config.yaml
head_dim: 64
activation: "geglu"
norm_place: "pre"
positions: "rope"
tie_embeddings: false
init: "normal"
init_std_qkv: 0.039
init_std_down: 0.00583
beta1: 0.93
schedule: "wsd"
seq_len: 1024
dataset: "wikipedia_en"
MLP neurons of a small language model. Each row is named by its layer, matrix (gate and up: input weights) and neuron, and shows model dimensions 32-127. Each number is 128 + 24 x the weight over its row's rms, rounded and kept within 0 to 255. Numbers have three digits each. A neuron's up and down rows have the sign that makes its largest values positive.
Before each neuron's rows, "fires after" lists the tokens most often just before its 100 highest values on Wikipedia text that the model never trained on. A number after a token or word is its count.

fires after: "'" 26, "-" 20, " ob" 5, " (" 5, " dis" 4, " rec" 4
L2.gate247:169145146134105180112136173120158146112150114176120108109138178149111121167131150106080136134193134126146180149149128105101117155145139129128118194150138157155127142087127128111062118069138121130138096123140116096106128109123121134101113130145182158123137148122159129115117098109137161083
L2.up247:132160120135164109126145163131141189151128131140065144122126110165152149151171115125128093170142138116134163137142143159145147121131125174127112115156133126139085131087086116168129182091186138153120106122129139136102095107100157159108115109124127102128170147134085144122117145095119110123

fires after: " |" 42, "|" 25, "." 8, ")" 7
L2.gate161:094114122109124112134149139098149161140087078109136096145155114126112097095122173156132135150131114145148140100166123124075144100125090113129131129110127150095111107166123129138129150142132124137086108137156123123110106138117114132090152104092096097128127130101135134116186124135144111153
L2.up161:118107089116128121078119121114137154143140098128116072122135125128166097112116162178170132128112098130154134146152130123116145084126088122111147134116110121088153138160132122117155124132132122140104131132160074126137117153112078147139141131107122120133105138130181127087174128103140111117

fires after: "." 45, "-" 23, " (" 10, " \"" 7, " head" 6
L2.gate106:129133103127103122150116087095111081145176165132121104183103156111133112153108116158177137128138151145150105084116144089086130118122120138134141140127115128127144198112171162130100149101174143128116126132130162098128125128173128110091099144146123112130175175152159127116113110084152109123
L2.up106:112137117166147118151134126114122104123165161095089126166120117152075117150139143146121168142136141149148142098094152154133130155128117108122068117112152136097166143111145135128136159098155137086138123128152146127127094187140148094115122140136134094162168179120084106148115131111116096135

fires after: " (" 21, " \"" 11, "/" 10, " Ji" 9, " " 5, "T" 4
L2.gate132:131118141139128077094138125120117150163086122133091116114147073177107138192137150167094145142128105114147131172104143134152152129095101117151115105136089123153124136158080099079106143140162140100131121102161147122175118089089158177114093118128108134117134152118101148158143140153105120116
L2.up132:095099145141106092131137114121138133139124137088100124077146071163093098132129157117119110135069106125117136120085117115106113147101099162104129100134117131137136100090112110111125160110144086121095153083159139109124082117093117148111152053145149145159146150117165140112155146173099130116

fires after: "-" 40, " \"" 10, " (" 7, " f" 7, " over" 6, " reve" 5
L2.gate426:094143131162138092131146107134103146087107124132123134142110136128107110129111148133102130126147177117103135102151126128117115109179132132127056124102173139170102149078127099136133129107120094109132111150117100070118141143075109111126121118093152146133128173098135134156122076098139141122
L2.up426:117145139140148101125143130144138157143113145098121096100134086115147116139110146162095121143161118122151157163111110126123093143151082116106091189127151129089170106081097163123120154127109125093111127147205166104129143120096144113115113121169159128111174122137111136128141138153118112164

fires after: " St" 23, " v" 18, " known" 16, " n" 7, " Dr" 5, "ar" 5
L2.gate26:129106158104115176155112147155108095162151088130148093144109138121170143119135071127117133122159126147104128156133111129178136151093173097143145086131102155109149136132143149130111120100061106123126163125167124141140153121108154086156155122168122144124099117097137146096142161195118136145
L2.up26:121155105137110145148154132108091123138161128130091130133119096189147104070147169150112133154078105183138129136084116099126138152093119147099140154121103094132178154135162151080089122128161122146139123113119117111127136101090127128112136109130128157150111150194145124137100069142113142175

fires after: "\n\n" 36, "=" 26, "\n" 20, "av" 5
L2.gate273:129123100088118091121165149134125179152141132115140091137135158125111153165129132118104123123161135094095156125082132148093086128131105151144169111123114094142098116131121149121087137142148152132117127139095124138089132143164120103126154145133101107154083151127123140107127124113110101070
L2.up273:091126111104125091128182136130139141139170156128158091143106146120117143139146144117140139072151153083113134168070112157105090131127119154148140104101140109123126103134146138123130149163139129124111127143116098171105115162184104089133140142126112080152109160140131142126142113142135090105

fires after: "\n\n" 25, " (" 15, "." 14, "\n" 8, " \"" 5, "ils" 5
L2.gate369:151116132104134122128124153097157131197125133113099132129140131135142110133125159129077151186132125121144112095121146113092134110134108157112111126118118106123121206141173125141166146084140123138136106130122099135075141156150085088121134146154142168108111131126176078162129122098093142159
L2.up369:127165123137156125138174110126159111159108120043122089115133113165113127090101146149105145153148121121148097108112119142098091128136098149097104145085118124107131176131142117132162138105107141139143129174174129139104149157121089117139160109125152161147122131118104122139094121103129149132

fires after: "-" 37, " Bir" 7, "S" 7, " Women" 7, " (" 5
L2.gate25:126125129148121122134111165144166165127120150149098083124076104154124157135121172142144177144119134111107168143161116112096122140156110150140075114101131130135161113106126058105136130147131173128159090125124170114107103141149188119128103105136143115107112148139168156079108117094147170092
L2.up25:084170147121118124130129160110118156069164105096102116156130094141144136151085125160109114135156143140117176145194088124101086137081082113114138102136134106135144134109160104157140148124129154133148113132152160121158123124122170119139140138143132112132115122122113130108131128146141098099

fires after: " |" 50, "|" 26, ")" 4, "." 4
L2.gate88:126145072095124122136139127069139153121125111181117081139120158097111143097104150156160130114113139169148161088117092138104124153105110118095125111134091112095127123125121121119124131115116105134132105095168106098052125147137081125097120164132087120115115132113112163148110085119123131169
L2.up88:118156104102107121096148124075130096143132106174115032119131141121133101091122154144168150121088150129136161115114121120123134147103113148069110126092100132076139127129111116135125133125141105149098108104170121102075135156133079110113137176114133134127100119123135138123116109131115144159

fires after: "\n\n" 52, "\n" 31
L2.gate2:132128118136109098146136084133160128075097103181107095144142095112107143125143145104135063101146122122097176129131155120108147099124138101126154159152126104146112117111150122104079109151146150109116123142135109106131147092160139126123130116155144124142169140142081159090125118155116128119
L2.up2:147145123125140139158112138125100081138147151125128086118089158174143115146100131099191113131109144122196149123101101092096152142113134130109134115156138158099145153134127131110120116132162118101154112141129099162150156155096118104133139111119134147129106100149120079120141126115130134116

fires after: " Men" 23, " St" 20, " d" 8, " Pld" 7, " men" 6, " women" 6
L2.gate419:128164077180137118058127137115124084109131137126110067122112150163138142112141137164157129108140134140123098151125124090150131151160089130121125106132106116093166135112131166114100143108157133152139091124148101116089148178139080086112147123100091120110123125139135092093109136095141125169
L2.up419:168134132161087116139121099157130103162151094136136126088129150101127118111118108120122132127142133085133107143145154166178113125118182156138126112147139122178119165118090113130113111096120127127113117138096151161128135109114166134128109147147150159117111116130115106115112182155185133115

fires after: "'" 74, " e" 10, "\n\n" 4
L2.gate250:168148137136087089158175154129163148124130127138134131095158106132097098155163129113072146121112135109146132117119189102141135112113153137110099130109134115085093114114152126136165158127132125110139148128171131147095087134128135098145121087106143144136129170118086147116096093126105151100
L2.up250:136105147161109148118114095153165178095136121162087102122141099133088147180162116120092140112153136138129117134149137138160127108125122101091107132077144128090107101102106157152141156109149100112125108099158127146136115139105187095068155084102148123125117145118139121113110145129132172115

fires after: " 0" 56, " 1" 29, " 2" 7, " 3" 5
L2.gate430:162168139146135115146180140128121114121103132100139111117119174110139090167111125120116114092127154141131097124094140146116129161123173126113102096103146131128136089128091131135115110181133137122103151177152108142166141150136101155152131138093120099142089159123140131176139139116154158094
L2.up430:125130134155102127068136106113157109166142140113147170112136107144112135135110099104115122178132137108113132138144152152137122157126096148130142127134165139119119137131121158140107136115130078117109166121144178140130113159108181096153149139139146145122118097136165114148145140161145111156

fires after: "." 78, " su" 4
L2.gate421:104141158115179118150119158113100119164163130139107105125109090127121117107153113144093123112155105155157163110101125087070164127131138143111150103113093087117202131118090164121089097109130133106150081111138104112116128089159137118112138137132124165115139128124104136103099129131156108112
L2.up421:103155116128162105112121162137112125135144127161120068117112117124110102094139115160137119094138138133153112117111095096101175132142150120097113115081095128118167142101152165150088094121134097148146118078140096107098120133163122133105127120108115154107098108137124082123087113134140109087

fires after: "/" 15, "(" 11, " (" 10, " C" 6, "R" 5, "O" 4
L2.gate63:058116140143144105115070126148159137121147116122110119148152153132134177158096126145128139095138118148155148131127119143147139115100113152132174118121112128129139141133138112095129117146097113145098136160107119132100131111126097134074111148134101123113125148119114189118110108134138090132
L2.up63:077124139089154104157126138100126111135155128109158126189119116106080156117096164121131153091120185132109166110143151147112128111117122138144121108121122153171108122114122086178122118109138125107126060104174123125118134134149149131123161148131119154088113152116110103103114092113092144164

fires after: "\n\n" 71, "\n" 20
L2.gate304:111085125122137091173161120131163113107156156141106151107114135135144129126142137110141123132109085133138109168105112155190116172075103108142149110106129102148166103142159168153160141135136119126161155157151141137061130145161133141149114079150082153142122116119155116139118144110097115138
L2.up304:126093163103120109125121144128174098137143118103125116136163141076079152153150072169177143128131111112116117117135159137173101154133110112145097127129153119163146111120138141145129111129124124155120179105093085098099141106139169141151130142163101148128108120145106148154135165102093109124

fires after: "." 96
L2.gate392:119135088127148096130098153129164183126140116161100112128135116145107092104101155178118125158136122131121137109136129112087159125119103131091158126133128100111123121158114135120166123120150105134139125134132141094101134124116087136089124112097093117142140126153106176142143129124163093130
L2.up392:070150125154145123143124142098153159094136141164129086120089106131174121098138177149152118148161152150135141130114151134090097122145102159135155138076144099127127100143112172126128161099136085142140105125161137130061109144142099118155105107112093118107086099125140112120094135104157110134

fires after: " Women" 17, "'" 14, " men" 8, " women" 7, " Men" 6, "os" 5
L2.gate172:150106114162097113130173121164103150086129113148108158114149137140123121135158161086137127100082150147148072119110157159053131115134154140155127120145115174164089173127145149143141100103151118170151109116122134127119091153136140123095160096093112150113118141137125145113106104110155110102
L2.up172:125109173161140087103122155159128096131107121187148166172112137112130111143128134145127148123148107112136125104122158151112160153120108114145125136075098145141120173113126124119132148053135093137154143150091120122122130150121128107150104128089139150170135136136119113098153123122135107088

fires after: "." 25, "\n" 18, "|" 10, " (" 4
L2.gate322:113160109154160123142075148129176117069114145109126094154153122108151080141145110075062125122133112127090111126103150097145131163126087154102133109106138127117138160111118139129134124149194173144141160157152135144120098121133143104105094164108109142159125080140127150095127156118092130173
L2.up322:117181128127167101112134139135119149129143115086106113138156116135116149111168086106115134135106106111123090126149183100154175095165108128159141158091087153122129118121111114168157126166138123139121098116129109139136126143132119144142142095162098144115166163107137118132095162116140115136

fires after: "." 38, " |" 31, "|" 15, " he" 4
L2.gate375:125122132106141115153109155090134157118147153136117129109131145169102143145095179132159165165172166132163121105126101132090149100112139135103152154096117109084125087140106136105101114160182114143136110123130131125089103113145062119072168077123049129110126142155115111121130136119150113111
L2.up375:109137143107127130141165133103140087117154128158132106107121125098112133112168159106100131092124129138125144094165125105133141119105112137140106177130127146129183102121092154155086099158144102125127132160181143113112110106089122121142122074119076143119122147124151115101099103117112111110

fires after: "°" 42, "\n\n" 22, "\n" 15, "+" 6
L2.gate113:127106119118100119181157147137171152150121123108127121127148152106135136134123134080111095117117089124110140141129135202109160091114162135170164120121138091166110090121160127160170122127083103171116166105137138151121168159126100138161127161123090127167118127145084122115140154141091117144
L2.up113:134189122168151130151143143149165136105098156115130153103167137168134126107109097105118135122126133139109112160082141145162169166141175171120185154134123127136101121096106114102093120112140168157106134110142116174126102155114112156114068138147119127114142160159139138133111121122159143104

fires after: " 1" 42, " 2" 18, " 3" 7, " 4" 7, " 5" 6
L2.gate14:163101116103123134149168141129122121141069149113105123093164104155150126150073091119127117167126140139102168099132104084087119113120111114124111131123120129123097125130136099143089118098132072091088122138139100072140141115135125126158117149122163159092097123152164164127130135089125138101
L2.up14:134127132093110104155163155118091097172080133098131152129127110127146108145119124118127125170145110108125142134146148123144138107143127113136129132141145118141111143189110129124105172104107077140125154120086145102134115132161166170108097220144170108103166146145136149106117115145143153138

fires after: " co" 18, "-" 18, " h" 15, " p" 7, "da" 4
L2.gate403:084070139145131108127161150107126102134119096108125119105118116165157074122171144145096129150124165121111136144107122113156162102123130138142164146088134126102134164141112108138129124124080144146142149146145101144113105143114145169136091102101108134100086076080110144125155100149166148137
L2.up403:124148127154153131118105138136119108096154118105105130150114133131115131143129152155134174141119117149132134160137184117151114103159126152120113147122116142107146163112156066150133117110080081132165157149153108106106149136144169136143080148114143102097082101112103128131132110115136121140

fires after: "-" 21, " U" 17, " (" 13, " N" 11, " No" 7
L2.gate8:148102111099101114109112143128116129146080125145075120119149140179122113143157164111125190152134141148081129153135131107131142108158104110119070143085124146118161150143122116115105086114150169147135116152166143168163166159142141104122130152128141174082112147163136154097154100129156174129
L2.up8:088168092133122097125165097147134134104095141134122105132151137148099092084151155100097148135105179151112123111118127114147176116135125119135064170103126189085088095092124076122093113118098164141117143137108137125190102149121171108149125109122103109126149121150143106090138150188125152122

fires after: "\n" 99
L2.gate212:131134144118111145143097160170132117116119099134144142149135120087105130132132098120113127120117083137132109128139158158150124145118141143134157145156127144181106131130154137137121162151158110136135162148157137131095129133111138145172114185135130175056147088092119145110170130120130147115
L2.up212:122146174149091084141098146158135127163144093129127147121156150135135147151144095110093126136121096130137111134146135137129145137105139125075145104133133148120138122149165155172114111114131145143124126158116162116111106141124101132126138111067141106115151161120130151163132091150116127167

fires after: " 4" 16, " 3" 12, " 01" 8, " 2" 8, " Released" 7
L2.gate298:126141151123123098078152130156121124134090093098119108101179102155163139141143116116167151149108129141142114110101145131136145137127129140117126137126133141101122092103103127122108117113129162124148078139134117077136157167108148155152143149102119095113168145130161099176087101120171131137
L2.up298:132105127148138115041130126153149134138087111125123106133142110140155149132140085139157154146124138166157115133130122150133110134101141122124105132150146159155141135133094133106108091154139120117154106197115115127172138158093126155123154130176100098109129142171147119156108134132161117116